Part of a small language model's weights: tied embeddings.
MLP neurons of a small language model. Each row is named by its layer, matrix (gate and up: input weights) and neuron, and shows model dimensions 112-207. Each number is 50 + 15 x the weight over its row's rms, rounded and kept within 0 to 99. A neuron's up and down rows have the sign that makes its largest values positive.
After each neuron's rows, "fires after" lists the tokens most often just before its 100 highest values on Wikipedia text that the model never trained on.

L5.gate78:39 51 69 29 57 58 50 55 26 47 57 40 53 58 51 20 50 45 27 65 34 42 24 58 42 65 34 28 54 35 72 59 51 57 60 42 44 47 46 38 51 47 58 42 50 40 48 67 57 31 43 59 68 24 75 55 49 48 44 30 57 72 58 55 53 62 53 43 62 25 51 48 29 62 75 60 68 51 56 53 62 40 36 64 50 64 70 44 40 61 64 71 62 45 77 39
L5.up78:61 38 65 40 57 38 66 61 42 11 45 39 54 70 68 68 63 57 42 80 54 35 20 57 54 45 44 56 71 33 49 50 51 68 51 60 40 75 65 41 39 48 52 38 26 75 59 78 55 49 45 79 43 43 43 60 45 50 34 57 53 37 40 66 55 44 50 60 67 43 64 67 33 50 71 50 64 41 71 71 51 30 51 62 46 25 44 51 44 32 66 41 58 48 37 16
fires after: " S", "S", "- S", ", S", "-S", " s"

L5.gate57:53 25 56 03 54 61 43 49 55 48 57 43 45 37 59 33 58 22 66 59 58 62 35 35 32 46 72 36 57 28 65 45 26 58 46 43 46 42 30 42 54 80 75 55 51 39 79 41 45 67 43 46 49 61 29 45 60 45 70 60 45 50 79 47 54 45 63 65 51 06 38 26 71 55 66 61 38 43 28 71 62 53 35 49 24 55 43 45 46 28 47 37 37 58 36 55
L5.up57:48 59 64 51 57 52 51 56 68 54 55 51 55 49 41 39 24 34 70 35 74 44 33 51 19 48 90 57 44 42 54 44 42 38 60 55 48 21 51 29 30 76 32 56 35 45 68 18 49 45 71 48 58 33 51 36 09 31 74 43 60 27 64 54 55 30 53 51 59 45 55 70 36 24 65 66 40 36 22 91 39 35 32 75 52 26 41 38 66 37 44 66 49 51 73 49
fires after: "–", " | ", "-", " on the", "AR", " "

L11.gate573:66 48 72 50 43 36 36 54 58 30 64 21 69 52 63 41 59 48 40 60 52 28 34 52 73 67 47 63 32 35 45 46 77 49 41 49 44 62 46 59 31 69 54 41 51 65 47 28 51 55 49 80 43 45 65 52 29 58 45 59 43 52 47 58 52 49 66 58 53 42 46 60 63 48 67 80 31 54 40 70 54 52 71 00 54 52 45 77 81 48 22 53 28 70 66 62
L11.up573:71 20 66 61 63 44 44 43 35 47 53 26 12 27 33 49 84 35 21 46 49 60 81 59 38 50 28 46 42 41 32 33 93 53 34 56 40 68 54 78 16 41 68 36 53 77 46 45 54 64 33 68 62 57 55 62 38 70 38 49 61 46 63 45 48 58 65 45 56 38 35 70 65 39 42 58 42 42 25 64 36 43 46 51 70 30 46 58 98 70 42 60 60 71 49 53
fires after: "1", "2"

L9.gate1277:49 60 40 72 43 70 44 66 57 34 54 44 47 37 30 63 55 29 38 59 21 64 53 34 58 51 29 41 58 35 37 49 35 54 73 42 56 46 11 86 70 51 58 42 44 53 65 73 78 21 55 66 63 38 42 27 62 50 63 30 32 37 53 48 37 41 28 69 54 47 45 45 47 39 66 70 65 60 20 41 49 67 55 69 36 36 59 46 63 24 51 44 40 53 46 55
L9.up1277:76 46 70 76 61 02 75 69 57 45 39 54 54 58 23 38 69 16 87 59 26 63 33 65 61 46 25 60 30 49 46 53 53 49 66 53 55 39 80 75 77 60 56 46 50 52 56 60 78 41 47 36 66 54 46 53 47 32 53 56 60 39 32 64 35 50 61 14 53 47 38 16 45 66 28 70 53 29 54 59 38 52 39 75 51 38 31 45 48 73 59 46 62 48 70 54
fires after: " | ", "1", ",", "\n", "2", "; "

L6.gate1177:72 47 57 63 50 47 68 59 64 75 62 48 41 54 50 84 14 52 76 34 43 59 46 35 47 62 41 55 60 66 36 65 31 51 76 70 49 49 52 43 45 50 81 66 33 17 41 55 51 37 63 53 65 65 60 47 60 39 32 64 83 75 64 50 37 63 79 50 57 52 33 59 58 62 55 49 61 47 46 57 35 44 31 58 41 67 61 42 34 72 33 73 46 20 55 38
L6.up1177:57 63 17 48 23 46 43 64 26 54 40 56 42 62 67 64 54 53 55 62 60 66 53 32 81 47 55 59 71 30 49 64 38 48 47 72 54 35 55 65 33 61 20 47 72 61 45 50 34 57 58 31 33 30 36 29 34 35 54 55 32 44 48 53 33 70 59 84 34 74 72 52 67 34 57 40 61 67 22 43 48 04 41 38 46 51 42 26 78 65 57 46 64 56 56 61
fires after: "\n\n"

L6.gate451:08 41 49 54 56 55 37 62 91 54 56 40 45 57 43 59 75 47 43 57 55 54 56 68 40 57 36 80 49 48 57 48 71 48 26 44 60 64 47 82 22 46 65 50 50 46 32 45 38 64 40 69 33 28 70 57 70 62 31 50 29 77 71 40 62 51 55 48 55 58 61 40 57 41 34 82 47 61 29 70 97 54 15 53 54 49 42 74 53 36 32 52 38 58 70 55
L6.up451:44 26 25 45 52 65 64 70 43 69 60 51 49 50 56 56 49 35 34 36 45 28 39 53 67 77 56 46 35 83 60 20 63 30 61 41 63 37 41 81 45 54 69 41 62 53 54 50 34 78 38 42 50 44 39 47 33 21 20 88 48 54 53 39 52 64 42 45 52 36 53 64 31 52 62 63 45 67 32 49 61 49 52 53 69 55 63 68 46 38 56 38 65 66 37 52
fires after: "2", "1"

L11.gate193:64 58 56 53 55 64 51 65 27 48 13 63 48 44 59 58 36 30 33 21 51 33 50 58 56 56 58 71 58 32 67 51 47 54 60 63 45 34 33 11 53 64 55 29 41 53 47 38 58 84 47 20 38 56 71 59 70 64 29 42 44 32 63 45 37 36 39 77 65 39 49 54 36 73 51 28 62 66 41 78 61 71 55 50 57 46 77 57 35 63 42 54 46 62 43 33
L11.up193:64 30 63 95 46 60 39 71 35 53 43 80 64 75 57 34 55 54 26 57 40 40 65 52 50 72 32 84 23 46 62 68 34 62 38 53 68 56 50 39 36 43 51 44 72 51 60 51 37 69 55 39 30 43 41 73 79 61 52 54 17 53 56 56 16 51 47 57 54 60 31 47 71 46 51 21 67 67 61 78 50 36 32 70 75 53 47 27 48 83 33 36 55 44 58 57
fires after: "-", "6", "2", "3", " ", "7"

L6.gate1332:45 47 39 42 45 75 29 68 41 78 56 45 23 59 43 32 48 36 35 52 45 53 57 50 37 38 42 53 37 59 44 63 29 39 73 35 46 75 62 42 12 52 64 55 57 78 32 41 35 54 52 39 49 45 49 52 58 70 28 51 75 70 49 55 31 43 37 67 55 44 73 26 42 54 73 70 40 31 31 48 48 40 60 34 39 43 57 61 45 85 43 73 29 38 29 48
L6.up1332:61 49 56 55 35 50 63 51 66 35 38 59 62 29 65 42 48 56 60 48 50 36 64 73 74 24 79 31 31 21 63 50 51 16 31 38 67 45 57 51 66 89 18 52 49 50 53 71 38 45 66 50 52 50 47 41 57 40 38 64 46 60 56 45 48 59 55 39 64 59 55 36 52 44 46 22 47 70 55 17 48 73 48 73 47 92 55 33 40 37 43 78 57 51 47 32
fires after: " | ", "; ", " —;", " |  | ", " |  |  | "

L3.gate68:41 85 28 58 17 78 43 56 37 61 66 44 56 69 45 35 32 45 24 48 71 31 43 71 35 48 27 63 57 45 67 36 51 27 65 63 32 47 42 62 77 25 50 46 40 47 52 56 53 63 62 78 48 58 59 65 63 17 51 41 71 69 46 42 22 49 57 62 74 63 15 78 27 59 45 61 66 48 49 52 75 51 38 60 65 58 71 64 26 83 42 36 47 56 51 46
L3.up68:37 73 46 51 63 53 19 73 67 25 54 50 44 30 57 27 44 44 45 71 36 63 66 66 40 57 76 68 33 43 42 38 47 42 54 56 67 56 23 56 57 66 36 40 50 44 77 58 51 33 55 49 73 78 66 56 76 46 61 58 46 45 52 29 15 43 35 43 58 60 48 34 47 56 65 49 53 55 43 58 40 42 48 30 57 48 54 59 49 46 45 68 40 61 59 33
fires after: "\n\n", "\n"

L9.gate1292:48 67 17 53 84 58 79 42 58 36 46 73 47 89 58 35 36 18 36 41 43 26 69 50 21 48 40 70 37 55 66 54 58 28 67 32 44 53 38 56 66 40 39 36 61 28 52 37 55 62 70 63 70 69 46 60 34 22 57 54 58 53 61 45 55 61 53 50 55 60 23 69 61 36 65 56 46 53 39 39 37 25 33 45 22 88 59 44 47 52 57 64 41 56 37 48
L9.up1292:48 55 57 40 83 65 34 60 34 67 73 52 45 26 39 69 50 46 46 64 27 41 54 41 56 26 48 42 67 39 55 52 76 57 55 41 72 41 49 60 64 80 74 79 61 48 37 62 60 41 67 52 76 36 67 55 60 52 29 57 61 63 64 53 79 45 58 55 72 54 45 63 57 65 64 61 61 49 68 49 37 90 38 45 31 59 58 51 34 30 72 28 23 62 40 66
fires after: " | ", "; ", "\n", "1", " |  |", "| "

L6.gate599:49 73 68 51 37 35 45 50 43 48 58 53 49 34 45 42 48 57 49 43 49 25 43 34 37 63 31 59 49 45 36 57 57 69 60 79 61 51 38 57 44 56 54 30 52 49 37 56 41 48 47 32 40 58 56 54 45 40 69 41 36 51 62 61 44 55 51 17 84 60 49 60 89 69 66 48 68 65 54 52 38 76 04 48 56 48 63 46 60 64 20 60 54 50 67 86
L6.up599:28 36 46 03 53 31 49 47 45 56 54 66 45 52 70 42 72 23 21 40 55 34 55 46 49 42 27 21 51 29 64 34 37 43 65 46 51 39 52 44 50 61 59 23 61 46 64 56 57 30 38 34 65 66 48 52 54 74 26 35 44 41 41 52 70 59 41 46 54 51 77 38 69 59 28 47 55 37 55 65 30 63 67 83 32 57 38 61 37 65 57 71 46 77 63 30
fires after: ": ", " | ", " / (", "; ", "- • Total: ", "2"

L9.gate864:38 58 63 42 52 46 45 53 57 62 95 52 60 66 56 66 26 53 36 67 51 76 56 33 37 55 57 54 55 44 58 52 74 51 74 46 58 44 32 56 66 34 48 21 52 42 42 72 82 52 50 69 43 68 16 56 71 69 42 47 41 47 31 39 53 59 50 78 63 37 51 45 25 57 77 58 36 29 45 70 31 60 44 39 54 43 54 42 46 53 67 40 19 68 50 61
L9.up864:41 75 65 49 65 44 57 40 52 40 79 57 43 34 53 46 30 51 65 22 53 36 39 78 75 52 69 51 38 46 69 52 47 66 29 71 77 63 50 61 43 63 36 54 45 49 74 49 47 57 55 67 43 39 51 56 55 39 44 27 43 31 61 60 60 42 66 38 71 42 37 30 58 86 55 53 44 36 41 41 50 57 49 50 44 62 64 53 53 43 92 64 51 51 31 35
fires after: "\n", "| ", "\n\n", "′"

L11.gate0:59 69 41 56 62 45 72 57 58 46 49 60 13 68 48 36 53 33 49 37 54 43 53 55 55 26 36 50 55 62 39 38 45 42 47 68 47 65 64 43 44 37 49 35 53 25 64 41 56 79 28 54 40 53 34 59 17 35 68 72 43 37 37 25 30 32 35 34 29 48 34 67 60 43 53 72 55 46 46 50 68 59 49 30 32 45 29 47 57 79 37 63 53 55 43 38
L11.up0:39 70 33 61 83 40 50 65 46 43 22 57 50 72 31 34 39 30 31 38 41 30 57 54 26 66 61 72 32 66 43 54 58 48 58 61 38 47 61 55 35 33 63 55 43 51 44 50 47 38 54 69 53 63 61 38 46 30 60 50 65 60 49 38 50 63 38 53 42 61 63 61 48 25 35 69 47 46 62 69 48 56 30 54 60 04 58 67 51 59 72 71 48 24 64 71
fires after: "| ", " | "

L5.gate208:47 53 47 54 65 42 50 17 13 70 40 73 44 45 81 49 39 46 43 45 52 30 73 49 25 50 58 48 27 47 49 51 22 27 56 51 63 62 57 20 52 50 34 42 33 48 42 62 58 58 29 52 70 72 44 45 67 38 51 91 74 60 44 76 28 74 37 41 51 68 53 35 46 62 80 48 40 58 41 72 33 32 49 48 70 49 36 56 54 62 41 57 82 45 44 37
L5.up208:51 48 45 65 32 30 52 23 35 57 40 63 64 60 53 52 79 64 64 58 33 45 56 62 71 39 51 47 63 69 48 28 38 40 39 65 50 51 42 55 27 45 27 38 53 47 40 48 67 56 45 40 46 68 45 55 64 51 52 53 41 78 37 66 45 39 48 58 32 42 69 22 43 74 68 34 37 66 31 74 37 46 62 48 41 49 35 58 51 47 71 44 24 51 57 51
fires after: "\n\n"

L6.gate555:39 52 60 43 49 26 56 25 58 40 52 69 59 55 47 40 51 65 82 36 59 54 45 73 66 17 55 39 77 53 42 50 50 53 76 59 31 46 51 69 43 39 54 61 55 24 28 46 31 68 40 46 55 82 64 52 16 58 58 61 41 56 62 44 57 10 47 34 43 38 63 45 70 52 51 37 66 32 54 56 62 20 43 56 44 64 40 55 51 57 42 87 27 32 41 59
L6.up555:50 44 43 38 40 51 30 66 48 61 26 46 34 44 37 42 53 61 66 29 10 33 31 44 32 40 84 61 62 27 55 55 36 43 48 41 44 26 66 60 45 72 41 48 51 39 25 57 31 50 55 55 75 59 48 66 25 39 57 43 49 58 67 28 52 76 47 70 76 41 30 29 56 45 52 42 34 65 20 48 47 20 74 74 46 38 40 68 32 43 66 39 62 45 41 25
fires after: " | ", " ", "iga", " / ", "; "

L6.gate718:62 46 48 57 62 75 30 71 62 47 65 36 51 69 86 52 33 74 43 43 32 38 48 45 66 59 60 04 80 57 45 35 59 35 55 71 47 54 32 53 50 63 51 62 33 57 19 55 76 52 58 59 55 75 26 35 47 22 59 46 17 59 42 44 39 60 44 73 60 82 46 44 45 58 54 56 47 51 59 53 55 74 36 76 32 66 58 71 23 58 53 70 77 46 48 54
L6.up718:35 58 63 61 41 45 23 71 54 33 48 59 62 40 58 43 64 48 35 57 48 62 06 73 60 22 11 57 35 64 56 66 57 38 28 59 52 28 55 51 65 50 63 64 51 72 68 28 81 40 39 53 56 45 65 61 52 51 39 62 40 54 59 62 43 74 33 57 59 36 44 44 51 44 42 32 11 51 40 30 36 80 50 42 33 49 43 54 47 51 77 49 33 39 50 76
fires after: " ", " | ", "', ", "; "

L6.gate412:57 57 51 71 52 53 61 72 36 64 42 60 38 87 60 34 69 59 51 41 48 17 43 51 74 43 36 37 53 48 64 44 47 05 65 79 53 16 42 62 71 38 43 47 66 47 70 81 57 48 06 81 72 58 60 67 46 09 35 37 31 56 49 59 43 66 66 48 50 48 59 52 31 62 33 74 32 42 61 53 61 31 58 36 50 49 55 56 63 68 42 62 36 32 67 44
L6.up412:41 62 85 43 51 32 54 25 39 74 47 28 77 59 30 55 55 58 52 44 39 28 58 56 59 47 49 38 58 57 45 44 46 57 56 41 58 41 58 82 46 57 57 35 59 39 63 45 27 51 49 42 43 36 72 35 72 53 54 25 51 41 35 34 34 25 53 26 51 53 76 72 35 26 46 72 46 39 37 89 48 43 60 51 45 76 69 81 50 61 47 57 60 43 66 50
fires after: " ", " (", ": ", "', "

L5.gate533:53 40 50 43 59 52 75 15 54 56 72 43 51 65 23 73 55 34 52 46 46 45 26 56 49 41 31 36 50 43 58 55 44 54 59 53 42 45 44 30 59 68 60 49 22 55 62 56 61 47 37 68 37 14 46 32 34 46 52 50 49 47 44 59 28 45 95 64 40 48 90 42 33 29 78 58 53 22 29 29 35 24 51 41 33 47 80 49 49 69 64 47 62 75 67 55
L5.up533:52 59 42 75 39 38 63 56 81 66 47 36 53 63 57 54 39 33 40 72 35 65 50 72 59 52 48 55 52 07 39 52 42 67 49 39 63 43 68 46 68 52 22 47 42 44 62 52 33 21 20 67 55 58 52 53 43 71 47 56 75 65 49 58 53 58 54 39 61 12 48 63 51 49 51 51 48 44 74 53 58 36 45 31 32 58 69 27 40 49 63 62 58 74 73 28
fires after: " s", " S", ", S", " to s", "- S", ": C"

L6.gate990:47 15 46 60 43 34 71 69 19 60 51 63 44 69 54 34 31 36 56 57 25 54 56 54 46 68 45 51 32 34 93 33 70 45 35 72 54 67 52 56 62 50 66 33 58 55 63 98 49 51 58 66 40 39 50 38 73 45 39 61 56 30 30 22 65 55 39 46 52 40 51 50 59 36 57 60 69 48 78 63 41 60 69 36 46 50 78 41 27 27 57 42 06 43 64 43
L6.up990:40 48 81 27 62 56 72 87 52 71 79 60 48 53 23 32 52 57 27 54 27 52 25 44 56 29 29 46 51 48 38 55 58 32 29 62 35 60 49 63 62 76 51 49 52 43 36 41 36 66 62 75 50 52 40 67 33 61 55 42 43 63 40 37 65 63 54 41 53 48 73 66 73 33 43 55 45 63 51 54 45 51 38 54 75 46 54 64 43 44 21 66 59 69 57 74
fires after: "\n", " |  |", " |", " |  |  |", "| "

L5.gate166:27 47 47 57 52 45 30 66 72 56 25 51 56 43 57 42 38 86 54 40 35 30 50 38 46 44 46 59 67 42 40 62 45 53 55 69 54 55 43 84 41 82 56 36 74 76 28 63 73 52 55 56 51 46 58 54 64 59 30 54 62 48 50 56 30 54 30 66 46 90 48 45 55 47 40 64 67 61 56 45 48 68 36 45 65 59 41 68 59 53 44 45 40 06 59 69
L5.up166:39 64 69 57 45 65 59 66 33 76 79 40 61 41 44 41 80 18 44 54 30 23 83 54 71 57 57 67 41 54 50 67 77 37 47 79 47 42 41 50 43 75 42 62 58 65 34 56 21 58 60 58 67 69 27 59 78 80 44 39 27 40 40 57 36 45 35 42 85 39 48 48 38 55 42 45 47 44 33 16 49 44 58 60 47 48 27 44 41 61 65 76 75 50 52 41
fires after: " | ", " ", "0", "; "

L3.gate446:64 62 55 70 47 52 56 64 35 48 42 49 65 38 33 39 42 74 80 36 32 81 31 42 65 39 52 65 31 29 64 20 37 33 68 59 48 49 37 42 55 44 41 27 36 63 56 38 37 35 46 56 36 63 59 62 75 46 37 61 61 52 68 35 50 56 55 50 39 44 38 49 68 52 71 74 37 61 72 64 51 70 39 45 47 46 50 69 58 38 57 38 48 46 52 46
L3.up446:34 53 35 42 55 53 25 72 58 36 41 37 67 43 57 64 53 31 27 67 37 47 48 65 44 35 68 57 62 50 59 43 47 63 50 45 38 33 41 48 30 48 53 53 52 54 78 53 58 54 31 53 63 65 21 49 60 18 31 31 72 85 56 39 44 65 57 70 61 73 69 46 44 51 57 61 57 37 51 61 68 42 48 62 57 36 53 28 68 52 53 57 34 27 39 78
fires after: "\n", " | ", "; ", " |  | "

L5.gate422:77 70 29 53 47 31 60 49 36 46 61 38 21 90 53 48 36 38 59 64 41 74 57 28 44 48 54 81 56 77 61 23 47 52 64 46 54 58 43 66 48 44 43 43 42 80 53 53 71 47 49 76 40 47 79 43 24 39 61 46 25 42 11 41 62 52 67 42 42 62 54 31 46 56 19 46 79 28 32 52 72 41 44 50 36 44 47 53 45 71 75 55 26 59 40 37
L5.up422:43 66 59 49 56 62 62 60 48 47 39 66 36 66 47 78 56 58 47 44 60 43 37 34 58 03 45 60 74 46 44 43 40 52 43 50 46 36 13 30 47 59 25 32 55 51 41 36 41 30 55 28 79 58 66 67 76 59 44 37 52 62 46 68 66 59 82 48 64 56 64 80 60 64 38 70 41 38 72 56 62 65 24 46 50 60 44 57 41 41 25 43 48 49 49 63
fires after: "\n\n", "\n"

L3.gate666:47 69 75 70 74 46 46 64 36 55 64 54 58 39 40 65 73 45 41 60 42 31 58 62 37 35 51 44 67 62 34 46 60 09 40 78 30 35 35 63 43 66 58 45 63 57 47 30 59 23 47 66 55 52 32 54 78 51 32 68 29 74 42 51 23 41 76 21 47 81 66 59 29 44 75 65 32 60 52 47 60 79 34 55 44 53 33 51 68 51 59 49 57 27 59 85
L3.up666:36 46 47 76 58 53 37 38 45 86 57 34 68 40 57 38 47 46 56 40 17 46 24 09 51 54 61 52 49 61 40 34 71 53 40 43 56 44 44 31 23 44 75 52 47 45 53 31 37 60 32 48 61 43 32 46 65 43 32 34 59 33 71 45 33 35 52 56 52 68 46 38 45 40 45 62 71 44 58 46 20 40 26 47 45 76 42 40 42 56 40 44 40 53 75 51
fires after: " ", " | ", "', ", "–"

L3.gate316:30 56 47 45 28 47 32 74 43 57 41 46 45 50 51 39 33 31 61 54 82 42 16 28 39 51 26 64 39 35 41 60 25 40 63 63 51 50 48 56 59 45 42 40 54 48 56 45 78 55 46 34 24 35 44 36 34 60 32 71 45 58 55 33 24 42 72 51 61 72 29 45 75 68 58 44 60 66 58 51 49 31 71 39 62 34 48 77 50 79 99 60 36 57 31 57
L3.up316:57 73 63 35 51 14 55 59 48 41 59 42 42 51 64 69 42 24 83 61 20 43 34 51 42 36 39 59 54 64 35 33 39 48 59 40 64 71 48 69 63 61 50 38 27 49 38 84 75 42 35 34 32 41 71 08 57 32 30 47 63 43 47 37 31 62 59 44 76 69 42 52 53 44 58 57 58 58 50 39 50 44 52 48 31 36 45 73 21 51 54 22 41 42 51 52
fires after: "\n\n", "\n", "\" (", "s (", "\""

L9.gate162:63 44 74 65 33 51 49 65 35 43 72 79 35 48 15 47 73 57 44 47 55 41 68 50 57 58 33 59 36 61 42 26 39 42 50 38 69 49 31 35 70 36 60 49 61 37 37 38 17 39 61 60 56 56 42 52 43 70 52 36 51 41 44 34 48 76 66 58 69 38 59 64 55 77 53 44 50 37 56 71 59 44 53 44 71 22 50 44 79 76 44 63 45 59 56 23
L9.up162:77 44 52 64 42 70 53 36 71 59 53 73 71 61 58 31 60 63 24 51 52 50 57 64 38 41 59 54 32 57 36 32 36 48 48 15 59 46 18 81 50 48 77 21 67 62 42 50 51 78 55 22 41 61 33 23 44 73 64 95 41 83 85 13 30 63 68 62 49 53 45 58 73 51 49 54 62 43 40 60 58 60 42 48 32 33 68 42 55 49 38 45 52 67 63 11
fires after: "2", "\n", "1", "-", "-p", " (age "

L3.gate310:65 44 42 78 65 25 45 41 56 28 66 59 56 57 50 56 48 34 63 20 59 13 52 58 50 51 40 48 53 42 47 58 40 27 51 63 31 43 42 54 42 35 73 28 30 66 50 46 43 70 25 55 62 46 59 53 52 23 23 70 65 57 54 28 20 48 54 51 56 61 57 45 09 56 41 95 82 56 03 25 46 50 52 55 56 61 41 62 35 35 45 38 34 42 46 66
L3.up310:30 71 28 83 39 70 37 72 84 51 51 89 46 44 50 65 58 56 74 24 24 59 62 45 59 31 14 53 56 76 63 27 23 44 51 46 42 46 44 51 53 75 40 50 55 57 80 54 61 68 41 29 28 74 39 64 41 54 46 34 43 48 04 49 52 73 71 47 57 66 60 37 64 40 61 62 48 44 46 48 57 46 28 32 63 46 56 50 33 42 38 46 13 40 21 59
fires after: "\n\n", "\n", "2"

L9.gate1037:37 29 68 41 63 51 51 46 47 53 49 57 62 42 34 78 43 59 56 68 30 43 27 36 49 62 62 50 37 39 67 55 51 50 44 62 27 26 51 80 45 56 76 68 65 50 58 89 34 36 30 58 58 42 15 33 73 58 49 57 51 56 44 74 44 66 60 38 51 55 36 65 49 84 45 46 30 42 58 32 67 37 52 20 49 75 61 70 42 42 56 20 38 48 47 61
L9.up1037:61 63 57 35 39 53 51 76 44 68 38 59 71 22 65 39 44 34 65 66 56 63 67 38 53 58 74 75 60 40 59 72 58 57 42 80 75 54 54 65 48 52 46 40 42 47 69 61 49 44 47 21 23 62 48 51 25 47 41 41 43 56 64 36 35 32 28 48 51 44 35 66 59 70 58 74 48 64 62 33 53 25 58 60 35 30 43 56 30 62 58 53 62 34 52 63
fires after: " on ", " ", " On ", " | ", "On ", "\n"

L6.gate1204:58 54 36 59 38 32 71 58 50 72 50 71 50 44 26 52 40 31 56 57 52 45 33 62 53 68 55 60 52 38 51 66 42 71 38 55 41 51 37 81 62 53 63 64 63 50 39 56 53 33 37 66 78 72 72 49 53 31 53 42 54 75 31 41 57 49 49 25 56 58 66 44 63 35 47 59 49 60 37 31 68 51 63 45 51 46 38 47 43 83 44 79 41 46 35 91
L6.up1204:62 41 47 43 47 42 65 68 38 63 31 60 64 48 53 40 71 51 61 53 39 38 39 57 34 39 57 51 42 59 35 25 53 32 47 47 58 49 49 65 77 55 24 65 43 45 57 44 51 52 45 71 39 63 36 46 53 36 46 55 57 46 32 55 61 60 60 40 52 27 70 71 29 62 44 39 56 56 77 46 52 71 72 34 47 64 30 71 56 60 44 48 51 52 23 68
fires after: "\n", "'", " |", "th", "% |", " % |"

L5.gate249:46 45 40 69 42 30 48 51 60 36 57 71 37 52 44 32 58 59 76 48 64 18 37 52 40 63 22 50 64 37 65 28 46 18 38 48 53 19 56 32 61 44 29 42 40 43 39 42 69 48 54 50 52 36 46 68 67 55 44 77 42 42 64 67 31 75 45 38 59 28 73 20 39 48 41 58 37 51 35 62 22 30 67 63 56 65 52 51 59 64 62 54 50 26 46 22
L5.up249:63 48 35 55 35 64 48 64 75 29 47 57 83 31 37 67 47 48 44 48 50 22 65 49 69 50 81 62 25 55 52 51 59 61 52 67 64 59 54 81 45 51 36 50 49 38 82 29 72 26 39 51 50 45 45 44 62 78 33 58 48 19 37 58 65 65 31 68 53 65 38 40 34 47 66 38 48 39 32 46 62 41 46 30 63 63 27 52 52 44 60 58 43 56 50 46
fires after: "\n", " | ", " U"

L5.gate883:24 19 69 39 73 63 28 25 55 39 27 41 52 52 50 36 39 29 85 49 72 59 48 66 39 44 39 54 36 58 43 44 61 43 48 42 25 56 57 18 46 42 50 61 23 44 33 55 40 50 54 57 55 50 40 54 33 73 62 66 47 56 45 54 46 08 55 36 54 52 59 60 39 85 77 69 57 16 25 69 53 67 28 45 48 69 52 40 45 49 68 58 26 54 37 56
L5.up883:68 66 38 60 47 63 60 67 67 25 60 65 45 44 37 30 43 63 58 60 54 57 31 33 43 28 54 64 61 45 70 67 49 34 37 63 36 56 64 48 57 54 70 49 54 54 10 58 46 58 43 59 47 42 65 49 67 55 17 55 63 58 64 37 27 47 50 40 72 56 39 79 95 93 79 37 52 29 31 55 63 44 25 32 50 44 40 91 48 50 90 38 51 55 33 45
fires after: "\n", "\n\n", " | \"", "\"", "023", "001"

L5.gate360:32 62 35 55 50 58 60 40 71 25 47 18 34 41 35 53 40 87 41 45 55 31 54 34 25 58 42 68 60 52 56 55 57 23 55 41 34 75 58 53 49 57 33 22 33 62 28 38 47 49 54 57 47 36 44 21 77 78 29 53 62 57 29 45 49 46 57 36 51 50 34 43 74 40 59 51 72 41 47 50 64 54 39 54 43 41 54 29 29 30 45 38 28 43 74 48
L5.up360:47 76 60 51 47 54 74 53 66 66 53 44 28 46 38 49 40 56 62 37 57 27 35 39 59 41 46 64 88 37 42 55 83 70 86 40 41 54 57 73 23 72 47 43 44 82 18 64 55 44 52 34 55 21 57 40 67 57 28 37 43 70 70 30 46 52 41 38 57 39 47 46 47 43 38 68 42 69 34 72 43 42 53 37 37 23 45 42 35 13 87 68 72 29 73 57
fires after: "1", "2", "001", "023"

L9.gate842:70 48 53 79 51 53 53 52 27 59 51 45 55 67 36 59 49 40 31 48 30 51 64 52 53 38 38 50 16 53 31 41 63 50 42 60 37 44 34 46 57 65 46 49 25 60 56 66 65 32 63 59 31 46 52 05 43 61 54 69 55 28 73 35 34 44 69 37 48 63 56 53 56 54 51 44 57 21 50 48 51 39 50 33 25 42 39 57 66 72 29 69 52 70 64 75
L9.up842:77 33 53 52 60 50 27 60 12 63 60 47 14 55 43 43 31 46 80 57 27 47 80 33 42 73 59 45 63 63 10 38 55 32 73 57 61 52 26 72 37 32 60 47 49 50 44 60 46 49 92 45 50 48 51 41 49 52 46 40 36 57 73 35 54 20 66 60 78 61 49 38 58 45 47 36 46 44 55 60 38 43 63 55 22 37 62 39 30 66 56 44 52 52 79 57
fires after: "1", "2", " late ", " in the "